From a checkpoint of a small transformer trained on Wikipedia.
Architecture: RMSNorm before each block, rotary positions, no biases in attention or MLP.
Training: a variant of Adam for these matrices, 725M tokens.
MLP neurons of a small language model. Each row is named by its layer, matrix (gate and up: input weights) and neuron, and shows model dimensions 0-95. Each number is 128 + 24 x the weight over its row's rms, rounded and kept within 0 to 255. Numbers have three digits each. A neuron's up and down rows have the sign that makes its largest values positive.
A block is one neuron, or neurons of one layer that tend to fire together. After each block is what it responds to, as a language model described it from the Wikipedia text at the highest values.

L2.gate347:109146136148139126103142172168111138123114128109152151153150152125080111124105125120113146164102115178098133096105128138157131120137137094124163154098094139128109120109145139115075105104097119106108091146161125098164126154117159146197116130126152143114130107110096167126120184120123137135
L2.up347:112152102101122118142124164133108087105079103119122148183126111149106135127147152124109169169104107130118134132084129112167115149133145143095171114124133122158157070143156128178098121101106124101135122108136135129091120095148117138140112123118104159145132148136126144160109149100145146121
L2.gate368:111111136112118132126108138145166156168082141127136161136154141156096139137096110081123135154126100142115140116113182129117145142142135091115098172114080144146140144184157119111143104122173132118121164106138104158136136098186119155119114114103124122138146136103117112146132138126079216090
L2.up368:156103108128093111133137132180139150152104109119161132133132143136126154150142146092148142147114106144139146128119107090096143102156122103135128144105129150177107154186153113102105119143146127121100164092144137136122153105145136139174135127167124152119137141111114106088118143105101158113
L2.gate455:129137163139132153129105113140133155124114095158108117140161126133097132121086132123117156102160123113150119098105141153129177121110126129099116153183139137112148128144131091137104114140171115112135156101138101148123145133135140138117146106157107140166128148152132120118106092120124142131
L2.up455:113155097154125123105106104105113130135113102147098109142150133132139170115126108139147150115179130139087116108074139146149136098151116117170105126141138146104142066135139090152116122147175131157129129130124090124114168155106069176099138103164091140177105110126145134107104105091180112142
L2.gate482:126142120155137156130134166147150152106097145116104168151137133151122164142105117122083118111113134096170114160131147148104172116149143197103129134121068116110136117145131111171117147139129139179134155127087174133117153144137142127128115128101095126117144085126094122148120090114106122143
L2.up482:113124144110124133087107165157111177116115135150136119155088141126068136130078143089079180120071155100133132128163119157146129167161107124112100139133088128135121143132105108133157135166156105152122175169126128123107139157151127117130151147130158108126132098133087167107093137088075181120
L2.gate566:137145127146095159118098167136153102127112142094114137075109132119157100126130134118099173148160128133122130121136144127125155119162116126096102132082095133144124115114128124091100144132123144114113163093136122128131164093156104105156090198110118158102138131118122137119154087098113107144
L2.up566:143148107101122138140098150131134106162124110137109145122160120174169134136111114125135136112135113104150128130131147125136167152135085131147118151147133133141122104154168162127128108149154131135161157124126127137122143118147147152169137102096149130147132088185118173142124116107099124112
L2.gate825:124125133123152113162124129146143136153098135100115089092128165134115077173146135156112126131120166157155130126126158094133146133130164136119125168122110098111114130159128095125137084138159161128101143132146135110063141120143077150102144169138140156144120115134069149152091109088148141136
L2.up825:139096162083158105144147136093149162133111092126154139140155139163098130150139118111133170125164131131099107154118140139124098112129108110116114103145152125137095120141142070110142166104111136098109143120204134158137171092131158079157140124141125113128085092109136149104142064102116174152
L2.gate850:113097140123156134099098125107135139143098151119144156113156124202137118169130128124117141113136134139083126177143170132169137140117111130085139114128103170124143157128175070098176150157128120138138163153136072127127137186130101126158120137132093148132121078104125141127120135124124161125
L2.up850:148122144156142134104147058092162114125143129135123151101118136153124112129166116116145157113135106121086109147105098108147136073103098140131131134155169175135137131135138084107172159162153124122101143133106121120129171118112082131167095125122110138115142127118125116113119114093138132163
L2.gate880:168108112122187112108110146105113085095107126128112131139161175108107140111141134129104169120132116144146120163121123141136087123155158136126116165135102128115185098126132139092176113131140119137123091154137145129137140117131151064133128170168149125140129135127133115118163114107102135131
L2.up880:128160133125169086125167151115147160126127102093152167151140161090097126125081129120115147142148142147090140129110164137118123135129118093113133157119116139143146134118148118102126082140121178122162124138136176126103181114156124127055110130121105115097102174116119100141054132104132128143
Description: Adjectives or adjective-forming pieces right before the noun they modify, especially genre or domain words like romantic, social, emotional, personal.

L5.gate784:143120150137136144110054123148105164157091107114156163099136126163167111127127155122148093141146127134123136115154149127098139115093130123124102107113130094121111120154127125130154115136140140130105116120126141118072140111144096087145167129124166157136152133095131100170136127144163184141
L5.up784:133142127105140142149128141090115144131116116145145156112125115111156119122137136159134133130151147128159080115115151163068127142110151119136103172133139140175126137117120148174161150105128140153094149153108103147144130154114159161147144078112050123152189118111134121138164154112152114148
Description: Mostly the preposition in or at that opens a place name in article leads, as in "is a city in" or "located in", plus digits within street addresses and postal codes in tables.

L2.gate261:133089114140094094156097125145069179129086125109128116094118118123163119115127114137140142137116083140124115140091115099183103106143160117131154119153165105159128138146128105158108120128165106137124141145143110136110162111109159158113152121151081132136147089127091157130111116130127152140
L2.up261:134101177079084106159112105152147183131120156160153131126090145121090091153157103102138111089131105153123114157151122146151127158149185120127101086124148152142150137113128107150130123081156139128115112127120125183150163126097090127135114128126105163120136143095122111115086143108156134115
L2.gate417:101176114143149124152118147092101108095099169145104130115080143129111119090131139113105132123103113193125171107123124106151105127133143149119127136138105107114127134108113109116094102146135159134143138143150100155134133152142139174107107115114123157096131141126146132122071144124131195179
L2.up417:119130111135136134156177156163151122111124119114114182106147149140112143072139119120133136093158121176151156140115098145169133136117144116128112162150125138125143171140134157129116106149137144136134126131161127127115144160153128163146174101140099129082190132136125109164091158102101132122
L2.gate477:122146096123155205115115115149110130107112156107109092120169160145130134125119127113121106118171121174129128132160197174133149146127139123119079149147107137105108115158150158153118141146106175120145181106110123117125098131076127146115150156127128166123131138123142134168119112133138126165
L2.up477:133118134093155119153090145154123127102135141115095099134148160109149124127123124111159139098122107165120149133172152117127172139124125114119083142108114133116138163187132119148132146104112118091100184089126138123111128121118140155164144137164131124118134153074108197163134165092131134132
L2.gate483:136131126182118154143106094102126157160137127112117107126133188151119103126121133139116090133106098144139119136113122094127151126195138150117121122153129101129131127143156135098100061148109148125130155106143131131097088125127133148123148126124145129135136158111110087135121119125111128175
L2.up483:130158115146142122134118161128120110134125131129127124126127178106121099156075130133133165129097091139163139099118098114122165158174128116112115102130130089129144160130125136124076063106146124149145111128159119127108106085176145163125111150159147125107155176111168107140111150158140113121
L2.gate554:114141129120128155106087159140093140150085119118147119179108156108132159135114132115100181123138109096153159143116150119116143106114148126139114068117107159099152130155142115118132088159149093160080135129123147121090097128100135140163095113163122163157149091108114120118105172158145153100
L2.up554:149131088152129105151110114115096078142143120165112119169160158171140105114105157126128156161121111153093132158111145122164178149115119119141161124093105134121156125102128135123108122111142120132121111136104107156154162115150142125142119122142157139100127120093152145142114186163145103132
L2.gate787:117177148102135103104152128108120131090135155120139110140150171116157111154136112112118120136151148153142126121132140118160135143165152111110156144112146104129086154125147107122104122087192126146134133117153147150086182143143099155090106104187123146124126113175143083121103149166126174186
L2.up787:115095172117121083162170141139088148109111153152102102102122080081149148127101120134144126118151106141151155119141113118144147162135153132099113111114113148115151181157117157127082131155146130165101111112121126118166128158107121186139139145128112106109135182159102124122141133112149139139
L2.gate796:152113116152118096115119118096104089183138142142126159167115132169125085085141099145138111129135132137128128140135118093135069118104092127085139095117135125168207151087119152123107146154107132147132142126129106125144119132126092109139118149154101137138181124104111164125114096153152126149
L2.up796:115133108153148146121104108099121087119136123131135126173142159124084142098127104163127143128130087136069098166107122133155153139130144168121154132182131166133130177138125173132137120121107132137138089128090098122137102136109162115165119120116146195129138142117114117129124136113120138138
L2.gate816:124136098073129133109135130103151124141135166152130115154108168070103111123108116126106111143110088151134144125154149129123135152118103148126150090169101147099159142129111101113090113168144134158120088129136154114118154147132123145152139108126106135123144093122094116173145155099114118167
L2.up816:112100119121118164139105167133122129176128119123112115146111166132151128114085120121141177088146071141094139075123132119059135148137175140141142120124160145152139141085124102135138138114120161121121097165122113124090170144118128165109145106128103137066175173095143123113125161094118120136
Description: Middle digit pieces inside large counts and measures, such as 6,80 in 6,800, 5,00 in 5,000, 80 in 8000m; more weakly, verbs like described, includes, involves and suffixes such as -ed, -imate.

L6.gate43:094137141087099152108081119159118151176143154087100148123130124175087134127088152120088165153115126174081127120139128168100122120150096133137141090142116169135105120102139103108139127096137140128100124184152124107131132121166138137107116168119107091102154153130106166146126143119135123066
L6.up43:130112153141118139113156106100122125131129121173113127136150167150115126128145148127121112144110102141088173150115136106116140113136119138120149080109130137113112142122136140129161129121135188102131158120106133115119169128098166124186110120109088139149117152124156140120129131136112128094
L6.gate180:141113120150134124131091123156120124161070151072120138146132120124120108159139111142167155142153141129116179103106129175110109108117132119131130127128134127122127137135141124135098140138133133089090132136095105118137147155103159178137132124154137150131098063130089137101126130109099176122
L6.up180:182116136131088153125096146158127167112130112147084131165125095113110130099131144143157167091136105130109158127144146074157135156082149099113134174164119115085147131144124132128144143117099158167128155114152109112119135092147144139131060153166113158130132136119147134156112151124143134099
L6.gate392:105160142113175076138148131143126118144139129089069168127115165128109134165105071153144151158108120154101153125137173144129135079164121135135139172152126141134160129166169141104158119077165145120132148158159094145106126143162115120119122154151086130136162140146084117124137137117136168104
L6.up392:099169110155090112161153157153135103096117130140073133149161143171108090139117126116107172139123090190139101114089160129116134134180100120142142129169163102124146158155151111076110129154129170130127158156115108112102175117146129162139121104104110130140133100117113143124123128087126152053
L6.gate518:158148151145147161174107150138185126170149128160113141177155152130116099175102142085135120057134122164106187083111116153102129118111101082130134096115107120120156128135131103091128143087112134108095119133141155129144167132107108144141139122142085139156117137120123123131136156122148136160
L6.up518:106180099180096156150123123134110101183139107119130115162193112128093054084140138116097134107121119166115152103143135110107156095109089110151122110153126120096109141151135140163113132119171119114053169136123131131105145122109164138137101128120093178119113139121114094133126131119172171105
L6.gate567:151160133100168122128096166113111087145105161114111126146102139149085095077140081108131131150124109152103148141094195155148133090156105113136137105134149103111152159152161140111090109119126154127126144123164081126137169094100116141140095148138092111108137113128085118166143127143104161111
L6.up567:084150158089102106170122138158123135145134120120127131144146171180126136125086090159104155126136080170127145139143115086130156140120127110135156107137127180136118085083140106087105148124111141087132110160129151085166164129197167144104144169113097142129148127119134151118170146101127149112
L6.gate600:107154121143173088127128164159155148143115155100168146122196120128135106126176094179128152132188104129160187140171143143115122129153156118138122104143077129115146198106124118101089114104135134107158146107156121143121149130154122158151124154167096152151156142120141119090160183160111164133
L6.up600:120112118124150123167134119114143096095089094152128147143140157179146123103149103136172149173146108135076124106116121075164096136121116117135169156117183134098132156099163152181097103137105129126151123142117131144158132080124117140129110154104131128144117102111125158187112080135117184083
L6.gate999:121146089101162142098161140144132092125088123155159129145109131173094141138108149121094157117146098139171175184098126163107117154126085140158156119123125123090117143119170148149100076179140146144115132130156105099170112105146104121081121124128130130138099138106128099152124139151096139069
L6.up999:151129137165149144144173143130147107122132151129117129138111155122166110159094120173122111101090123081097110103122133126103105126067112122141116161122105136126167123113152131095126087146092106142113105096143169128161095128142099150103086080148086116138161126129123163102120144149124092130
L6.gate1018:134123132122186125134088123170082112145103095102119140167134124162133122153142094129125130116137122166137094156079159113128127156100128130155145111137121131110146147113132116174134099109101101135085141116201098134134162109168070172137121121127126111135157089123069135130129129099111158144
L6.up1018:138129080155125123128146140094119130119127171158129154132126100125132116147107130100131102126164119079112165155102114137105129148154143154127139096134111148101126122100151110100130125119178165161156145130157102113146103130145141153143151122102135139164135134089109114140174148120141120135
Description: Adjectives, quantifiers and numbers placed right before a plural or mass noun they modify, such as other gamblers, disabled people, public health, 50 people.

L6.gate147:158116125130145101149116149151148130143080145123135139136178111151099119118120134157134112145138120201113104078110134115105164114125146143128081105092131145195121155138136101129113133153123139132107152146148147147094142091081107121145068112129113166135131130139110149137158083091186155152
L6.up147:138098135114125129118130101100136116072116116152148138131099132050140112100110103130165101120096125121137069153138132100152138128112108161099153109088130114134127134128142138130116128130106146153135158120097142112145124142169078119148110118088131145139100150122116098139118114143143126168
L6.gate156:149133130132144152143160128114125154126072148093111122136157134144170114093126118150138098139134081096116149162134140135115140150115171154139081096189102184158122149116159162140141140145104100129120152131146115149104139124107091118148107107133155143150110110138082123164171133148116110117
L6.up156:139156162150137158122157138127125147092099129101091123159152152134198109054131088160114124148143089112122109125090113097119145109117143096136117108138129169173100108084115128118145120124105104123088149132113158130142129122100121173153130108116155149111099167108149147135205159134145092159
L6.gate265:132099119147131139167130094119164160157100120122133190184139126133058094148078133115127127113124083150109143095141117128097158124111136108127105152148126107096120098133138135142078134150135107108077103125126133145096156138142149124180090127119124169150149133108087108128123135133123114116
L6.up265:146128110125148123180122129132139129156112129143090138112080149151078112098090138093101101098160108104161107113126106141132129113094154147164102154145149087108119121134122141145106137116116125138106081138158127126165177099103142141121141117139127107132133155124118146154161105109121096132
L6.gate426:157128120149160084094148125155114117099095167097126143125118158136163113123091099119115109135144120124107135175132098143108144156155160124140104162122111157130148137119192141114145124118092155120111133106132129132119076130091083145153127134150092155130132106105103141137140095144132128163
L6.up426:151138113176145113071150104126127120095133158160145126087155160128135142096139139152120144125129155085113134132142132120139174138131156100141124143087123155138124079084113131166147131150093137089086136106102159129142123105096121118136127136139149136085136159108137117129157065129101100140
L6.gate558:142104133169107162159153121137133175148116144154160142170146126171136136120092174150133130141147092164113120061110115145112121107119107114128139119145120125114105117141128128130121150096130139068129184176120078114088185130126100117135189138114100129115127134120101145114160124084117101114
L6.up558:171127110131133150119110137196148138124136163125143132106158129130143109138133108147113134134145142148131131104149123092123163140133110127125167118116102102124121103132156121118185095162076090134138155102149152125122140125047106100126108131118082119134134104085127177099192125076135142092
L6.gate577:184168146114103132130125112131129127135133140115123156173128158169135125106121153149124150131123138137137187169144174135112133139135169112155116089106148121172127097161127149119124175211115129093103141132109170118106092116108124130181124126124129156112126160081112152095101148111107111086
L6.up577:186152122147097105122093107138114142125147078116144189106124136126132152134163165106071149129150124122161181133131167095097110130097106143141090136119113125138117117136130127118113096143149159112075126104132167120130090102172095136180151175116130116159147152123125120113091141130164142100
L6.gate692:157111141135168104133153135105161116097127111081142169141119165103169121077135116115137092070161099163112128164108160122134161116127149122135136137138127145113122093148134144134168140145081155104085150120126107114117152119139068139160147118116119165155105148111131086134130118144152154117
L6.up692:151116134131141115152124168132137123141153133113134153099120150099127108126070150118134120083111118152129151126092139122122152123111163107126169136068134124112137117162061125160134121122122168165152162185133067125137089157081084105156150138147088183212164126101147112121121114129157146158
L6.gate895:155109088134143108154121159132158129171079137143124127124113171154094092121148111139107160097150122157161199163136152119125140114125163136109092101145113119119146143111177118137123085129156120117139182111136150126116120129137106081178093142182112141127129118122156146114117165163161122136
L6.up895:145147143115133107153117169090108101091124164140116107101089176119120159119118143087126123132164106169192123135111139137096097143147099093110118121121158147147135104123126178093125120121124083129127093126141132135082147121169090129146147136119182138152163132128137168175126192121137151154
Description: Tokens inside location details, such as street-number digits and coordinates in NRHP-style tables, and prepositions or "North"/"St." before place names.

L2.gate182:161134097112153116146137121148090134129125153139120129147150130107115129147086151115127109140148095156124172162113142161089070093135140159096159093158136167130131158104142126124124135158125156121137186084133132159100162121136133128142082131140128131131126139090120123159121130130162100114
L2.up182:158150105153132144136132141124149097142146117128124116143095144092162128096156130150110107099111105119106116159112158096079114171090147118087114130106114136129122127148098151130099138115100095130098136114088154084116151135117114113128135144141141051164099132114113118098127123109112124127
L2.gate220:125143117160134122136132131150130119124103120150102150096134130119102128136130140130117111130193146148109147123151123107124111140137158111175114104139074126134102122128131152139066110108157123100118153125122114164135145139098134100113115165113127090174139109169109118123119074091144095134
L2.up220:162133153180148098129160111127150118091129158144122110103137114119159145116114109138144110125183177147167124109103083099125101134093157140115109134141113118117152136109125097129095153134130103139134148157125135127159138099151106103131115124097180086179159137164134143084133070120085087140
L2.gate311:137138119134129159107113175147115131115098134157116112158119139148119153111111118111092111110150096113099167145061138103076125138145152144077086164084160149148128142135149134167139159127154107159133117128141113130183168093132127116154101127154129127186115098140113141142138106147158089100
L2.up311:177150162134157095123108173115129113124145120117126126112143113147162155146106147128104139129104122138165097095105112096126107120120114156070110178097113159140139128120116139116146110167102122159153155118082140150178152122152137122147121091158132122164152125126088103119176138096152090133
L2.gate433:117102126123146100113151167099181128113151136130140122119146098109122151122088115129174124135161124112108149120141138079092114135119144141125146120113125137107096140105126127120125172147101130133115140108113094097073126140127132107186155146129119153140155107123142120142113157142172106142
L2.up433:112126117118135130155111171093156128151141097101104099158154133128109140095118123130141137127127123151122137144127167182127137105122151140126123119115136126106132067128132142111063135153160097132099108097137115143127131143140103137152148081119180132191129090123127159094089077145129097112
L2.gate865:108114125116153131095123084149131118124102132113101127070149104124142151105114119112083180109119172093136122111155109120142101143176083100110120130156127116127180126112130136098148105126171087131114129112144127155145100177121151143177143083128139141135116111164127159126161148076139131111
L2.up865:149098117164141091119118128122122146120123153193121084127142139126150113154135058114165136052115119117136156125180157108122107146144149137115125141116122135128149135133138130178149144118128126134139118157106119091099114160118149089141160127061129114124112109136135123152166102117143099139
L2.gate931:146117134104111141108133157151114130099100154125137124198103119129155131153133135098125148110158071119146112114149150135125107124149099151156105166107149151121142129154156132084126135133145137116125168098075067128119111131142146130135138144119120109124179106126119120117144127116152100123
L2.up931:118130151140125101111149137117117131120140152152140112133131136101152162130096135106129149146129124159111122120127136152098095135163102132097135141103139163129160138110099125097074149110136088170118170084090143100132142141126106125134103150114139129176167126104132099121079103149114103159
L2.gate934:163129104148120138111170128125143116137088186141176094150190121160102147089118150092085148152098107162156123182111137138114154114120150137138115160139103139144170150100135130127133167157165115113137156125141154113115101113129130099165089130127140133142144098126113119133115108146142095148
L2.up934:140142100111116092156131145145114116127138149137062140135126127097188126116122121140105135123150117097076134129139116087095138125143139144128114135101138159138117112111120146155109116126112120126124148080134136169128156131145113134125170102112130123131130136146112152133148095134095116091
L2.gate960:162090134160109086131165117125146144143118113136099127166106122207111115138106139103127121124181143134140129154109152135123120165148165157120140096077056131144144127131119154085082121151129103109097109155129112122100089139150123124125111152124159144152138080154146086127118125166122171144
L2.up960:115134082144140113122132105115158116163101154146119155102131151103109151106102129126126134131137109140116101124120146069121109126146124143109152130109142107127089144135150127138165094126128141111134098097142139156153153123154127105176142122135134109130105162163100196124131119125114123146
Description: Last digit of a number in a Markdown table cell, or the pipe closing it, as in vote counts 437, 153, or stats 196 |; weaker on date words like born, On.

L5.gate494:076104097120131109140137156136118097126101134127134161139155161145129094138100183102100131168160099164096148134095152141117092105153108157153128132124121148099137140127151137146104151140106156148165132157124097124115122108168122116105149161096119173132135134128103110146081136096124153138
L5.up494:130112089145108142168150100127098102143138142134165166107176154148148122124119190132112114129143127173113129105103146154124087103118138112152169084089131177106092137136120091109154156112087161141203131139135118143115140105148111149139121125073116097140132163120126125121106133119135119092
Description: Numbers and quantifiers that count things: digit numerals (12 teams, 33 years), end pieces of number words (twenty-two, sixty, several), and "of" after quantities (one of, hundreds of).

L5.gate838:127132100098131142157083132113151135123104135138126089125143170133151128088110151132102100139119103151124143171100151131105124147162111130122122139133131109106164140131152130140134173141075156095128160125095128126129140128115109104125157120117119162151121139093126124113185130162157154117
L5.up838:145149193094119115102096159094084134135162108129135163145136113161169130140125124081093139139096122086178143141152133137127177143118094139105122128142093117108118141094152093080139142102100153139138152161111131113090120135122137123116132118097177162122156118098092096138154132144096139144
Description: Final pieces of speech, persuasion and stance verbs expecting an object or clause (bl-amed, conv-ince, den-ies, suggested that), plus against/on after nouns.

L6.gate207:116136119105130095156113116132133093116125136120130093113072170131143162137115102128136143147142107120138180141107125151062116114093137140081095121156120098132139121119153128133120118119181129120131121125146136121115130139122130147084124149110127114112157121125170097127136152131141125088
L6.up207:106141118124160095092149135094125133114143137073136126126122175155140159146139122057089124087117126090156157171090092147102131104123130190130128087131078100128133108141160113065114098102152149167123109145138143126093125148180158139165127119126148112119132113108134103157134097139133103127
L6.gate382:087090116135130106102116126140144104115136136106145145167102175160164068126137139121121120157138111159166163152122139147089143131134116145082119113149111139139159131117158134143087118176182111166137097172131124140093138132105127112126151143097106120106162127103132070154106122135124128154
L6.up382:133093178132078159123124121142132105130130107116147117143103146095141163122091135131113141132143072136132127140166096147105107161125188127099125098149115163121131149099113117120077093140127150120105138165155155121136177161096134085196156127107133108106141141125094137123149114086133143148
L6.gate412:120099103121108152128113177134125109150110139167089111177099197091101152129138099143103152145079097147096159147129138134126166095096100148096127093135110135138130118138150148148115087150127096149131139164093127160125124109139098127156143140072099113123150136107134098130118136138146155101
L6.up412:129159152127088142143114150102084137139189127124130137114091070108115132097105132154139117132108139148117146141170139153112149141083109124108169120137114145133121121152112092121154140141155081104110145142130121108139145179122088137132127154123146122142106136127112121149102174203186158116
L6.gate475:150101142111156105168143137092100086124115083120118125109109151128146183140163097122127150135124141114091127145072110153116076061172097126148087123149166110132133159139141122165142152155078104117150113134092120118155157073116118126096123149092147140149096110111086152159097129143139143099
L6.up475:113132091170147152129129140118095131095135089148134124132134148072107146123090175142126168144120133120088151111155074112108127131179125107117103115137102099135132114133154102164111130139095130122113160162089153116148140114121131142121137159127147115115127116083138100134156159142129146179
L6.gate477:131132139134115074134107125125108096116077125128126148150106113181130135160113120105108139122099086101169152159107122167116138131119127155150115100111105125104176139128141135121162113091112134212141139126087156159129116107130145079124114091146098145121140122137132108120108133161145131160
L6.up477:153175125146115173152099127124112089084126117167131128116125171154119156144079116155111121128113127120177140156096116105146107139120115133070150125159125085082129119134162133089107127148115108168145136137106150096131135119116127118077130152083093107070118102115112092135104124176108125125
L6.gate618:097134121154127145149129145113134166130086157105088113084111122158157134152113097154113081131145103156074133164095128114111132138089093145117154161180105137126123122133133141109093149158131125160139120125122119117099161154144103116138139132109141104142113115143135098138102147160137147112
L6.up618:083127121122136114129120203137134110110135165135132110135098157135117094086140101124077157112125109148087154158150121105102128106111181121163103110170090132150151125132146113174091118134123125101123154159136190116133107153143124183158077118133106189111119171099146138132160140091135125129
L6.gate898:105110152160150094150123166115137122103102151131156123141071154132120154151086110148104169108119099108164169116103149131086138117127111172100144083107094104115117122154134100056192160106114122088136165107128146152146144131176132128120142144099139119102140134139117112141120149098125117116
L6.up898:136141138104166085137115164155116142137120135158079136120102122130107124111124102114110121150133072144148097152116127156121072108093101123154113089101134077153117139075126135127116132131106152114105164142151097124113085154130146123118085125121152142111151148171159161137141130148154121102
L6.gate927:154125164121178117119130152130092141130106134112159096124054101114104115095087121108108122081149119123174159138161129143106133122134165176088082123109149098148146100146142137125153148112141134122141111083162080096159127139146149125108107151106158132141149153147130128145123177149108155111
L6.up927:146127134109098097203166125130099142154122159165109127115119177139138122099082155128113187125111112111140135116127109101136106109072141121110157102128149132116114134114116145150136141131105108075126141118119137112099092192152199155103110145105116105136117159126081130105127143127114099147
Description: Final word piece completing a transitive verb before its object (garnered, gaining, revealing, delivers); also were/are after existential there.